config.toml
num_hidden_layers = 11
hidden_size = 256
num_attention_heads = 8
num_key_value_heads = 8
head_dim = 32
intermediate_size = 1024
vocab_size = 8192
hidden_act = "squared_relu"
norm = "rmsnorm"
norm_place = "pre"
norm_eps = 1e-06
positions = "rope"
rope_theta = 10000.0
rope_fraction = 1.0
qk_norm = true
attn_scale = 0.324
bias = "none"
tie_word_embeddings = false
parallel_block = false
extras = ["capped logits"]
init = "uniform"
init_std_qkv = 0.0236
init_std_o = 0.0
init_std_up = 0.0236
init_std_down = 0.0
optimizer = "adamw"
learning_rate = 0.00245
lr_mult_qkv = 0.4
beta1 = 0.9
beta2 = 0.95
lr_head = 0.00498
max_grad_norm = 0.5
warmup_steps = 338
schedule = "wsd"
decay_fraction = 0.325
decay_shape = "linear"
final_lr_fraction = 0.0
batch_tokens = 131072
max_seq_len = 2048
doc_mask = false
train_tokens = 543800000
max_steps = 4149
dataset = "wikipedia_en"
MLP neurons of a small language model. Each row is named by its layer, matrix (up: input weights) and neuron, and shows model dimensions 0-255. Each number is 128 + 32 x the weight over its row's rms, rounded and kept within 0 to 255. Numbers have three digits each.
After each neuron's rows, "fires on" lists the tokens most often at its 100 highest values on Wikipedia text that the model never trained on.

L8.up966:120148128104138111079151109168114196063134140182151164158124101168145129143159137147122125156120142101089150114146171095125114059147082124154073100126085098121118109166140186118113089134099089164134106116136114191093114084086108154109178078137118140167127182176085165090099111117113167118191162107188150108093132181106151158147147164155118139052129073110087091118117137110084177142127130156086044138146131128115106114131144101145168115092179169149093110169157124086142063168087123139151108123086170070117128113130117119140092116121102114122165124123099127119170094085128130097145105079164143104120169206092134094112068137137118096142071128089128091141184008160159091131110175139170130132108120133108170160129167156143126196160162106193128130152172163184120135051120140
fires on: " (", " was", " is", " \""

L8.up646:199112183133153138092089139112073141124072131156068117112078128217140024095122126106100112114075141168165164107089118102125079139100093177123071099126103129092121068113168147124159104147077097098135091120141102142145120138106146132088125152124153107141086106144141172084182177139078106113113126173125114119080135184151170092182133135147079169090089133160124139150150142082116117126152117051153126116083197139135181126159140139078173079121204138113155138139092107137113136139124072152108137148151174109116123144124146132167142099104149129130181115121112146058125106106124113144166101127189072102180133138074095141115062156151083139103126120093111140114162168127109138100137124165172152143087160183138112101044135173133150143141129070145130127172060106129188098129201097
fires on: " to", " not", "ly", "t"

L7.up202:116140133111133146163190079206163160150162102135181197091126099146072098112157119079129144101147140114108164161134116111160129085167073139129115108147102133094166120126104163118128131169129115088098131149119130114104126101098200124142092103172120142148106145105123138086135131126127195156147126152189173114144122141103204134159133149194106158079169119148101120060190120093117136084216137118094088199168130155098151153212086184140135090106098129168101133142125130080153145130119113105098152187175163117134085129200119149137128134213140097132138162163146140103164085079119161117102135085201143151121166171153111119094099136132088139105185048061108188085157111141144123131187141175104120151134122160126141126149152112143138112121114096102064096175102147133108127107066082
fires on: " (", "uo"

L7.up33:106075097072096116143126139110132199045082099155100136132073080147152155193050101153137092129138085144119098124109137116112116091067134158130091117145099141085176107188125137149157121191146164137088147161135127144150140137135145133225137140138149119128144162105080113135098129108091142160186129153203113139123107097172127133130148114171110106096120080162134088163084101110098187100143249144068103080146103099138178141106163093192153103088180156188094137141144105173196098161089100088145149143148107115082122133176066140126096137101113147141123090117176182134151135106122109135170088169139098109115147132087133140104119135161109154069140085114133146111156058175124110137108174108187141127137129154107187125102130149095142155123128116124141192095123131142138147058105095
fires on: " In", "In", "A", " a", " $", " A"

L7.up221:139146187164093117137154096170124087123131129105089140102090142160095117121064119133167168157194099137116085122116185163103084162143103090120104098116101164180174121197168155096115138109114135126032101147175189172129098162130185178112181102103082094226129102129085173106113157115047138192129146155179131136133121106079122143129140160111092116139134155142120137177200075109097129124160087126157109128145081173160173112166116197153106103108151149224112152145113093186110129094136111095040112126095137133127088148128128111133113122128076095124166066151134179166151126141119166135073105136119152114095127082174132119107081154150136124089168224145140111120088135129168166098132166105141118130126163120097155141108139128132138180118114075106157105082128123130107117122134163
fires on: " |", "|", "\n"

L7.up429:126105115077113140078148131152115198121121126202144116156160123123125115134126128144105175072103086076178094129129138054156115092158124133168155175106087138093200116139080162156167134140126076141086125139119182125102156107109147149120105103147054136154070157170114148090085111121074077117168084158124118167168105109097134085139140062126081165085129137163112089096126141125143111135090122091132154100137125140095127153220102168054061132120172103133171146190154130137163071144122088152106164076167145080110094145144132127156091118135094101133082142084132092147109166133177094204132163064051142075119176081148111120080141109148141129127182136133108138170093145110132132160064133122138097165123109131121114182160063139098152154194137138092104140092129062144109133112129141
fires on: " of", "-", " (", "–", "{"

L7.up472:113162141157147173092132101147125147126098110184102160139150032150099111149121077139185173131141107124061106124149137154119082113149074084050198137106087097118146103098222179127162115196135107138055096141039195133106153166077206135154175127102141144131140152134158164073105139112119176107172116076154111136156076120082129155131146114135104154135214127102137106167144128155122166145080141146069078115149077142186156111124140168133107168108158089151142132175160148112156086082154090133094122120111113133067091194075175077129095089130115142097143084109090130125154078149136096137070101133177141126110086165161131103147116148113120160126143172157086114123154147104118107128162145108162132156115153125121105133119138198114152149131072103123145110166126162141141131096132092
fires on: "\n"

L5.up467:142079138127119121153172111168124143125161097148088189141104118154087094135092162137132162128089097091095103120185144153081052093098115164111117102163098187121128160172141164094143127175144144085117119167129104210155067169103137109184167123118164127139119098168071151110124105073127119197119160152181172136188162139163134101145131133138128137043143134147118129127176136133107144121153138163142072075186175172102186122129147171093123082060142104137148134194101101147139186146118166125129127138119141083076089184097121103144112092147105083145145129125108177123117151123158117061106074110161065094137165134138132145086133108132126159085115093179112129062161156143163137128144078144148113164169144131108112117117079115000149116169128137082167162131129082103128090113152123
fires on: " as", "ly", " by", " for", " to", " also"

L7.up647:035122137127122155121109142151125149112088142126133146144181149192132119167165069139124135076152155132084082058154188107084141094119134159093157154135102175082121117135137146133103086169138090108185133148090099239125174133108173126140098124154103171146118128093170188113154128103143160170127092064098095105149135122161143208096136160132088146132122118119167105128140128164111121175159173187136157154063113144134157144144119102130141145149147115164130131127117106202141062167110174134126144222133105084183100107133124131107141150160125097089147113091128127085128086138140178168111137098154159135197143153126212147154067129133142070056179122114176166097162153180116090084129144113126155148187180155142172119154120198131155124131121128134138105154071089096152148139129126
fires on: " in", " the", " on", " from"

L5.up836:157124095113138095146130121092100139083141082137153097132176134180065101137169136115143048119067103165144096155100151158133149097091127160106121141120109118135063174111058187147146096173166150157154107075151105154103151155113115097164112128064175190099087081155118192132120087087122209144100147098140099129143104218058125130107137167124058084146112118133139106101167109143122166143170141155126144116119166079158178083119156135119140120086116145092149131147091124107159123117145143078126161178123120135152106161124153144193081144196153126172159126171133163146150116114144135138117144104122127125110133137172173204157065120133132165054130053133159096071154186133072142047110083094124098174094121106121140153092079134145142145128056146071124155153123109133144109134141109
fires on: " of", ":", " become", "="

L5.up1015:121152168194157123116190137134125156077122183145132140079152116165120094154093129137119121141111145104147114108147126148133131081054183150082120176140102161106150088202122173101128128184142095075121108102149061121159113129131096190173144114185111085136090067104120180166134187074174141177159182141121133164158141181118171122148140063119163131118139080135157124083125103090107146107130070171186126169187147162115096153182196187117113114088081116133138141205114209147145102153115069142076149104123118144109101187089150135082159095172147099119108159157126174095155136125136135092146159150146115143079131151114162105124151080117124156086101099134133198107180086147145194099150156151129167147133184145095151138087109150128159110194133167138136163142134119098110143121154147
fires on: " to", " in", "wo"

L8.up638:155165119116119101187119093137069113089152164090077145086195135110107114190153142153117108152184071104096141101133188099170121154099105113118149169153067124198153094113060155111058163176127170148145129142157106123137084144092113091096167108173177102109114185176141149113200082101178129120160128162147122090168166133142099139155142119215123137104123029149116154107167069166133095073169108151101157147118103123131069112122136152146069079137148116151154141186118186156101101148163062137148081151102116122116116129186129115121086120188155085123091114127120103104148129106114170131160175081129126096162093143122152112112103123106182131135092192161137168104122172123136139139151148145127109158067134092096140091124121163095138126188125148160128135174118081121148058092130104
fires on: "-", " was", " a", "|", " been"

L5.up907:125127101092117113129168125191192147107168103094125113091086126113125135181165126201115155114144075104157149149139088064147100107148149083136114129204112119135162133102093166180156112139145115101147061120167116183087112117126091128105126130113158173179113143116140190145125134069113191152117141077113127075120091111105096145028151138161120094123114150114132128098107128137126122137123150135135098164161125141091121145136057121092108093099211125152172132120126114176112101084142135139178166133126120134162122095222104207121115128183065082117096104125143103141080100175182114161103092105120087195126129130159130136114161119166101132151101125090115094160185172150137077159133124133165134142100137120078143140109133127142145161121196184070113069111130022099118108097178181
fires on: " per", " (", ".", "′", " cor"

L5.up1018:110133146111110116061162108157127108104123171208095131121165120131119095117111163123159104127179133121126134123167145078110187105112111165081142173121123097112145078100107140129144137125105068168096142134077148184094132079094132137141085099116103145144189164134109146080165108128110163147130152168101124179171088117105163087164139098126137195066155139147139064061193181080161149136086161093154067157119128080142139113184097153065052148121099106109179175171166132154096137174086076114100142111195122122108122160148112142090117152120115155137123101045184144157130126139153107164152167109070087080098160112150148119122145107147114179090141118134084127075054119094136096156117095132123073154148104147115146135101058140087156153164130128118124118078061117101158121081075081
fires on: " of", " the", "ta"

L5.up107:145171139121166118159126150126108087110106102168148116148128084179110084139132198158125080091124136103080150112138108161119154104123099121086143140155088140168092082107181127177133154147141101137059062099095136091076139107115148134099155122115126144120117151133162162100109079054076130091138169174177129122170152152163082144093141145122103198100110110140115140162155160154116142112078175109141110156069141104099146106160156113182089202115138129131134141089114089125139083135135088102150087142117108166130141217064153104117046067075089147150176080139102166123141113122096122099116098088152152126187120135180138133143124209113109127136100097122099083081121174102055107117169096135193099159073124136113174141126130161117122175134137060139178186184082132122089093149119074
fires on: " as", " the", " now"

L5.up400:104166116111157092172126198157146110122103160136130128127106050152115111087115137144105166118120120126112097095159116122122131120165163119088135115140113108118126089184139155152138130156176111123126080093083073195124135146128069137161168175080129142151117119132187141075122089069127151156146073093181047083115160120136173178047147139152097120057177072150107132197149109141095153137161156127134144190114110126106198076113115072131104106104173128104160164106176144122110085134110111030126105175122126115104122124125155091115128095152186147123175093131090151111174173090110145111118120085161169093115058154158180135160115087081105134104128134138116155102128157181133107059204159109143143137189154132102142141103090091153133174108124171163128155203147109124124127096178117
fires on: "ed", "ied", "ing", "d", " given"

L3.up297:147157133080058115075165178134137078141129124184092136111185152178112148133121105141112175048119093092141118093127150145102136061138143074092137101123102150180129112161141116181112102137078135174143134154079114160129101096076176100171109104167100168170094147117146158158130167105092124173129079117156158149157125155079120141158135066143086198110109128096117080133160095134131120165105125123138103101108128148130134088175108134113090081118118142147182147132134106127173140146127144162151157175233162136161121157181143087111094134137167135061164177081156159148130093122126145196119108099082103094124140145111119172114129086171077076101160168129110090150135111191071122180195138182145101143172059120094136139119098135086168177178154133148132127109096119057105088156168128
fires on: "-", " k", " lo"

L5.up146:135087102074122102133157174139179086129150141109157173105116108090158130110126128093125146105121111129174136138143120130128129059117154120171059105099134118175135200130120104154148132134151172139186084062142147129110150108118128099128104118192184121112133090116107124058113156109080099112139152138120156134130123136080219184113147098095149140138160121134137116054117162110112101100147088120061140115137173154112175222101104098078182155087116135097120139112106132104167126140138092118131100157210172118097126127133133116113100140115094127053132125152106049092096127110155182167155161166169099110115120187094147145151103191103131077117093115151106201108099121156078139038126112136122054145159156138124124170128141124052200172169131173176136128171119093144076095122134106
fires on: "h", "d", "g", "hi", "ph", "t"

L3.up777:180155151089108164065121155150027111062146138135134137157132092175092154135101120179176143035105132148137158126122146104152169094129151154145122117159122117130131091149149232103145096161099129121099131101107071149161162095115138162160142089164081173191107128179167142101125107036132134165128185143143115162130153140113132110118154148195083132087172119116155071115106124153098178155112112119124164166116171089152189138206098110121114186151120148163195125154138118162146126099136123145113085069149150135088115082132144149088105124084109106136123159120161117133104168125087181171109176134079136109153132140144131177135150095167150108119155146072050119154165164096061111105082092166129117153102161105111109136145109156126133119082136103144101138214163093079132087151139153
fires on: "–", "-", " and", " to"

L7.up227:138117108118160122085119103148125159110105177177087196106127166163088118130160084124142176092157072154154149116105137119123125133104170131136143108130101129081139119159157153179128129153195147122118140135113099136081166063177157119132135156150150147170105150126123168124097095115106154184142097156158105090105116153136170195141133070151112138113127126220119110092190102092113153162124124196104099125165147120102201179170140084128088114119109167192129142129162097131186073122050099121110150148169148087122101220103150101117057130154169135115103123065140099116164091117135110183099117097103063151052119122099162109111097102122139081097152150116078168105130110129090184142127109147162150153097128117096169165115085142107148156142127141091212106109102114140090102041191154
fires on: " a", "-", " two", " other", " several", " any"

L8.up615:106081140161140159031159143127153171100136113150083161125125130196113080187107103128112145102146133104145158134114167084152101141098084124092150182182115050132195133130116174105138171094142142117192080171141145143119129110183117131139100114123123096137130134168142103130168134151104171079161147171214147110126138107056110086087144207124097082207162134153129146114136145121118131190174075129107113111102132141117132092133182162136177098108153101131114149099155147223153168131117078118110171142098159100066136134153210124176092147136104184107159063148151156073090080129156092133199102130124156108141142139114123203152141163130121120106151140166133139130085130111099136070104091132122126145137107130121122116089101111132126167147115117190153145132139181148071180104166165
fires on: " but", ",", " th", " p", " f", " before"

L8.up1020:097142129189118048134136131125120093128138143169136169129086105165144135175170089153160085098150132124086153118140067105194075147071047082121172109132121146064189096140140130188133204146105083070111140142131123132115109120122218125175135090089080171159086152150156128132099133106090131165165116103149134181102128116134156071146161069150146110133160153173090150107135151049111171147168106160126138144185182158101148132086125123187078143129101122152100131140156148113206131162104124081081092092068160171100113138164117144120129138088145067097147111086056172100173162160119113181112145094169091075140144128094161133095113121158150102110141101126146124114148142125126064150159103131128152124091145175140186112119133132062123143126175117127175155146124141142169135112157084
fires on: " (", "\n", "\n\n", "-", ".", " He"

L8.up771:162088149075116125154112047110118114134148147153118189118116098096150136124147135142124073116135112139093089184117103115117118093157060100122139124092120118087156124140074178145144157137144101087150158080128096124115114062116181142145176131110153098133106142120153117117150079123070066195138123123126160155078164135153113193152152124143151121128121120172072135092153153105088095084163086113132117125136103102128118129102159140161080115082126134120086141158115129169156157188026126118150209104183130115084124185172125111183118132153090086106072129124125153090163194150143109071170136073068050097143168077139196190088103139111173114089148121144087209144092143108116119159173151123125115108093146123078144130108083103074138085180117145137116161138075160115076103125145139
fires on: "=", "-", "|", "V", " |"

L8.up414:164128123083130147116183142128097111055164068210181161097145171128076149088166169116137068089102135102085109168122137135140126119103169102151131066125106127101163191160087119105052199134140163113117106140102095137152116142102126176141116120112148089101099124168158202126106109111155167143124187149138102114151056171157160107153153140125135123179156137111150129077168146154146122140162160154135120115128142105153145095178148102079084112115096125133117161110097157130210093103122146154164114153162102109040107221115096139118101115154111194162124155173178158068137150148132101092090138102178159037158144094110150103105094102137133091106130135129145124051144203130086139090081101069128167125092153097138116163100104146083150115141157145102124134147116100140134116136062110
fires on: "=", " (", "-", ":", "|", "\n"

L5.up111:138141074088141128145117099157087187092109138165115108154176046146080097173092122139159127102124074127116143179079155120138159164102168109149144151136096093123114158173083119126141134157092102127174166152081127152087048122154149146172104143132102068159136153143138123110119138140106186112100136152119115180207082112146124121112140120140166159100115071160173082144121077094126171133159156167063055114107097121147076123126126119129140101080167111153171139152122171124110130176142090124081106126170157045091082111159110080096059120099137094083161074095165081178094092113169110140172069153149093123173100122170121098134092076127171128101124087145110152133178028147135174183120159167155145147154117143111166128090158126132172139104125117135130182159120086090146123113084110
fires on: " the", " of", " is", " with", " a", " not"

L5.up11:125145145169112138200129123094106120119089091132150114181109110138102081161109125143152137136162147110056126140191129126087138104072032109128151140135118072075123073131169131142092140140094097069141096112129074172160101156109138149145188078106149121109094139173214153139139125012169127138110186138153131125152095130126157122099146122158161176104135139138137106115138159077168155050104182108123130123046121104141110086090037195151113186109140143147144153159132087114103155137108089112087110155126122144145141156091174140127101095140137152104161123165147157122162158159162159077101093093171114137110093102172176093090137124092159074140156115099149107078124116086130060121157105119114119131109111113106195147108157062112132139155096128116198078151129093117097106160149083
fires on: " the", " that", "The"

L5.up988:153179118110095164193103127149125055050152157158046200094122098116157149136141154173140117114123077136059148170108089132153120128161133119140121121098097164127162085112163137055106160099122156143114170093138124105115120107122138149147089134118101108136155165133144123099144098086064179111158077108087173161148109140124142143134147182180115175151174113168073134074115130120148153090112064136123165173120074140115076214134144136217097098099119126178132169141128176187157140111085099157152204074125112158116175166131105147117128118127100101123085073097136114075151156142123133125123132138131169109131157111126164120142178178148144124109159110117157163110152184112103071154174106134113105150091114165162133102116115167075127138136107102081100173088072050078079108154162136
fires on: "=", " comp", " rev", "|"

L5.up950:149107133133110153135189046164085147100134138149128168127086122123077187113132163151157096181130117075085150137165129058103151158087102114160137097088098117112133164112108113147121144193117123105111175152144087162131125092090141156156177108157146113131144134166116122153097117156162127163153117156188130083129135109102119129118136165162088113087163101134083150124177185042105171083213138107105075114144206104170130133136117122125094041117112180107176145158149157180096010110098126078090129152160116108119088152132143069107119126102104103121125142094182182111146122076170126107079110124148125133131191113135185114106141119104127163122149115183112119119177118140142115110166110065127088135144108169110169149152148125094141171180123054140086153159068164111104153074123151
fires on: " (", "\n"

L7.up123:167121113127102142055177166082113177139129163125135126133141125089118159193105180069151138098152122202120105166126132121121121131124103135127105155154118141168119090151128130107142163105142174116098068143104122198166140145091133089073216133190117139149113118167126163105101122123021065169127139126083118120150123137178134101130142166171083114074140112117137071173201178152140167081143088127077089116132163111134181127182065155094160140149106147152185120174099132130101114104125133169114117114187134147113134199108181159102139139122174156114067070116113118126160097058128153125082141111156117131108192148181174080141123123180163149108159104147100129117142169125063168130119140185125100155103110152109143157134077173072111170117102161121099137180114099128149070140131118
fires on: " and", " or", " to", "hy", "ran"

L3.up80:050070171137139177148122159134150069061087102107164113163158118175051058121112104179131147114072131066130091125149154085129096126102165141073087163076093145118128148166171109128188059183164124088140115084155125198088135174087140110135080142180127124167100122129151179117139127090125125106097160095142126130153050078092145146118140147077102116125124092126128087126156089151122119152108122145095108161145134144079169132102083099077128106106120166140121139158110039169147109102138143078100129193131111162182112118112109161099114135108132147143104128133165121108137128103061209161110154111117139139143135119115134171143164101084112117147170150119114146083088135092137044083177083100207120138150148151081129144101129150117178156093176178156134127136115074104135124158089139
fires on: " to", " in", "In", " p", " In", " from"

L5.up840:131163112115141126166158124186111178084120177182121117126144110179157146158081083142109091113112149140169147195139079092156155102117125153122124142093107121164138053163133131082157122125108086095098063160071151124141162070128137155172151148103167166120042153143161176147143095146083110107185153104100104137188120146142116031109153095135082161109097094153125116102161121151121086144164131129109083077098190119136127082130116190153102120061125116143169128147142074132083119121126088131130111162144134073111137102142179047102122098160151165096152034096103075134073133158119042141116111124103137076215128178113186168160128166167167065134143119124157119127127126120098143096143134101126142151087114093121110116162139130137120187150131127139097116171155100098132098080111149
fires on: " f", " F", "F"

L7.up375:099135144139121114131169117144132140119111173136127115109163052141147114180128099111144100118159125141119132127147178144124104135101121156126132107179075153095081109220117167165080120117126118131072092112123119226175158123103139139122156151167093083185126116146153150109163125071130118134151129103167141198205129101161202130085128110153089135106118136130131120102089153121082219055135118133155109109117160207124172069123193133088115101144128152125099137190128188172139079155100168122115112141091121114083098138147112191138112178144172093120120141092150148113096127145156137130144116088113026142129138143114165111093073125181050088068096066125142089114165127173171090124119112123171132134123131196108162124109112112166161122195120135129144164158137122071097072135125113
fires on: " in", " of", " at", " for", " to", " on"

L8.up489:165150117122181093104077090140142166145118071130134134090115134114085109181042105220144160158133110127129146080156102138181131116119155153145153090110106066191185100169120133126052123128160090126106110149156097158139083146142095177130112129150170170136131083162153181129103123086109151102100173086181082104122154153084192172118157075144100138099134112131102072173191089142127120166146104170116086165057143122093154144134092147127079078083133176118190135160131149149106138118098112124155124132095136095116120096149128152149074113139101138140120099118139145137111120150168057164122081103144117171135179155158094115098202178131154139108163121078158147143143107075117113103082146192184179175071155151101153156152141074077139193128170175130157133111120081136131119149125101
fires on: " (", "-", "′", "as"

L7.up316:130119145114116125108150149159116079108114103155149134092116114103115139185103163125133141168161093093141116147161146096148090094092125113119137168117128134197111095127098099139114176063085117130063101167092192145117083060090126132133125083123161142135097163097177160077133103104110123087068163126100173108166134135186131100127149093182092092166187156130119132058170143168099116187135185141152084121150133123111155164151151186101159101061099146127157172185145131160137125146138077156088148164044153095062134125156128104174135111184111177148132150095211102089108152148167086202080104151199125088160131144112175139105078121078157167114075136120143092142169156159137136134095099167156128127114180158083103128173116129108144185120155089142115129156094147078154143124081167
fires on: "F", "ift", " per", "ight"

L8.up249:113116171175153060105146134117137181154066100088087115145075093137103074127141120129143074076142088109097122086082154102142099138112097115067120120109093121116121121163135143135133096177132111081114156109141089103136111055067130158165176116064069123141098158184111116094117124065111130145139179123123119070119090086165112083100147084149101168112105096176173114162159127068138085099175152129086056160102161148161140059120124139096179116131114140148136110175089114154123107131119094114054119091073155110094113115161083178132110129137152150130116130164162166115165133157108121105155077146137130043121070153093148068102135122165212134036110069137164125134162146148095142132170113136160158107108123182105155096115126120097111181120120096152143172144120088138149118135191079
fires on: " be", " can", " to", " (", "-", "ly"

L7.up152:136126137076144146113122140135159079173158141153174177029127117158114092135116070124160138113156060136133117137121167153152058138134163131116127125139106094140147112130087112123112152143177122096078158110144138156135059123071154154158166148141102144113104136146101173078163133115104132110128192108086176116116099140165131140136149130130158130144128139129170111134191136143063144076167157187122117104113139118148169166159124093091084085148194148133181138148104170143116067200164114139113101116141144053118159150181164182080074087124153095141118107076139154076088155136152124109167145141122123074143198125182130109078151102175095114058085108125123129060146146185125110158063119152158109180080160168106123176142062125130125122157141105116106155174078068130110054119174140
fires on: " to", " of", " with", "on", "or", " Despite"

L7.up669:109120086157157131071136083139137206109133090201067137111093128083150115190120144190123179113143081162163098133129105158129145093071147108122099100102094132125110121201183113170145112130147152092099148093094136149108053107110151167189128155091181129203137177106113068101104107110091147118166100083132108144172124141192130123109119124192096151084151126170123092130127110111093157112097197150107098110183094107131146112159112114152162135142190141115104125150126144115195119118159074092148107167111123130092110160141108125139083092078177063094161132160107127143146141136155134166120078147092097114128110137082135147047079074150212152119118122077096120152200124114117169122107153123149142127091123099052178114110103159170119142142089083130146126136164145109125154046138131
fires on: " a", " an", "aring"

L5.up68:110133086162129088047156136110101121116108130156126146174108143129157138140139134144115158076144141171142149146131197123139133110104122150103151133116102107097097099117112112197134142101178134096140116131116149094135100068101150125206207134163158090142072080129115172146110206141086142137122106105091167127148114055136141178125161113167174168067129098131099157136189117155147131060077102127083145145115107133138132135164164158096121141080106081156136120153132110105119119150185101160051135162168163097092122114177231193115129128097106140145096145124156128166111057075159122142080121122131184111107118146116149086204020090136108120145134076135118142094103120130037137123114103113108150111132126120128127091107136154169123138125072110160116075123115094124074088047089110
fires on: "ti", "ani", "iti"

L7.up322:135145095122064190143150103185108112154094116142207129133168132102125142180167158138102126125148112091093131154127141112114131151088142170089084106089118144111124128160125124101145207185145113128133139089140154137119149077084200163186164118160130188136143154155155107139111172092086116127179078171164132182178131168124105150088150134143130156184180156158109147124166071054160099174157112104121150122100137078108145148107136148138097130142167150214094136165114152168187067062121164115078162093142164108134119209181208087112132127112110114119177117179129136100074160142117138103128120074099101105100178137097149132146155166081112146080138166103126156057158107114093130157131096112173106110129170133091091127123093178136144136176146123155145124131097126184126176085184104
fires on: "-", "|", "=", " a"

L8.up372:136142133159121115129103148113137119100084160150091165186096098135105132138078192103149157099142098149132166159158175122106057108115125128111116117144051150091200161174154142120091124164091107139100130124112131193188129155092128133181131136113144158168069114123113186078150127136108143198137101126094130202192143141216160138115128124159125102117119113166093088116180192140177140183136125119091083133148094163096128089118138181110136091133129143134164129162165169140164034134117150125154119168120090152112076106114107155103107109128134074080089137128109196063130098107131089161112126144141093114142206138088112172120104182199132085131127137128146111103138176139120117087161150153202110149080102087101136127123084169116205137156131141174104162114122072108155122067178128
fires on: " in", " to", " at", " for"

L8.up738:122118166129141140095100127159119091100128091169143104154094113111108159222125082123147179086160076173095107125103142186139127157105018020113113129143101130157132118143113149089158118118154144138114093102201165144089106168101138207098148060066122084250155154130127136090127132123136160149133152107175099140141097136105100132122150153136098149158155144128164134125136196130139136139088117145129124108122129074154182064207149128151098122114203131197134134120111161157142067147095202090152177129133125140131107148118161096096109147118148164115192042135106134156142090076125140132103129126088160106112116132167095130138138118090137156105184127141168162135160128132109106207081151137124154144137145156129167089155118138114181141079141098167138150136114098136127097136111170
fires on: "\n"

L5.up428:166175118111119124087178129172128082105129107177164084192176076123144080189120119137151146100162077074107149138132084068112133139137073045133082148133096088099145151158111143152114107161117082166138105117068145140080157125106107071186166099164123082169119149116098175119070154110081150099131157058126144134127102085115126185167150113107142134139084158124123114154153142135102124110132135121117093150108148162083146112132096111093125157093104124091163121181160131119140098076123132143114067171197121145123107147181147104087110099116128160162035139103205078123091175108122157120105132125108160141093171141152126111178083077097097183111141052152167188128148115132090093170139115095083117179170140099134145174152065163079116135105105098117102129125087115144146144053140104
fires on: "\n", "ti", "\n\n", "si", " ("

L7.up864:133135131123138173080135097118176136110153102168065135120071087176129121187154115122150173175088130121168118096148167153140104107083102106109136173113084092118133105138153153112104141149121153093119147165159184145134057167079117124117199167122103170137100102105067168067165167089160177113148132132166150108134114122106154104150133091158108141105094134102149150121169174099080136115114076106169116112192142189151237105103197122140098096136067160106152136160126168118109057159087113110124111043067157109061086170133133115118138121085130144141109054113108183120157137117101105087162162091107125120078156116131138090152114092196080104070114070148140132113169106147142174065116118135135117156096109143130197148148110121116136114201122099106099114118099130110122075137094147
fires on: " of", " to", " by"

L5.up794:197111115135139146107154125108136145127149086168080123090107122162116125193141189092166112130137115159120135117118147131112148105074113202144094119155093152161099163120100130137149107111129155108107099127136076099077076133102115156104140185148119144130102099196144141055132144103110111112126109177119120109124145188136184076174140104108154169124116134143149102163133138036020114182126139139158092099171169134143111173130114170101115091115114160110147139191117142140181135097109095119039106135118133060095104159082168157093119169157103075083122096097117115109128171101147090127140105173122097118160159089135149175015129116143162103061142098137079130100080139139138193137120091153125142173086205178119083122133161145102144171159128130100172124064149128121174132131167098
fires on: " to", "d", " of", " by", " name", "w"

L7.up446:121166123075106165100141127162064077127116105134132146072175158161081137121132136140117161114136074166151138160109058111139141090104129052098141111061105139146130124136087108136122191158098088114133143122094161148162137090127126128165096104203108082125091106108151178106182104136122123123142112162108119158225150138109142099132160099191099154153179104151180168150184117124126104108146102121104069134067143146129175107185134177124068115173102171140094100193132108142113105091125081144098101127194145085112105154161117159081171150098097142133154085118127121128102151147083112143165139080094108085137121078151132117135163149118098111130173164187123109153130184173070216126139159152128113116076135133147082076119125191063118188147135147136119097090158117053172099097101136
fires on: "-", " Website"

L8.up90:161102116154111092113117122170125161083096168174069120199076099175124104213068191121165110191111131151138162100128139077124066127076109117110143091148116092070193182123119138152078202119112111091116126093093155130135064136083113144164158109130105126107122104145092186114158145111141085173128122125114111132140097143119138094143150111118123127051136136123170162086101153164128103145142101146107072202140105156160174075137151177083103154099087124139177149152121173099109161091091144053058111111069123086109155139185114161149156122148187149098148106122110113145139125131125126143142164174152122142139129113109139193076146115134084131068110158145165106119176103115156180159115162122116088164115132146135141129074100185086147101198135102159082120165095154077101136090082131
fires on: "\n\n", " of", " All", "\n"

L5.up361:169123105040164181073164182149085143093181210124119063149111094170031151129155137103180166085136135165134150116164087101144144115123164115134127117111109129177092169135105205109078167141195111089062131088122151146109124100099119149114195150155110180116114099156142148056159152108095080146176141124111124116129110181138191113115151145162074097059159127159084077105143158148125166132139085123122149111199140116113154154133118125143130151130152075121192161142107138120141170130112112139141112066137103103120124122110173166107156143106122147157089056102160141120114160155098115102125131108130142150152118177168193196132116189185146127132147188105095122145108129170083129130130092168138131161096113120133141147070119161088153129109109101080168136202156125112080129148114135
fires on: "-", "–", " and", " 1", " to", " 6"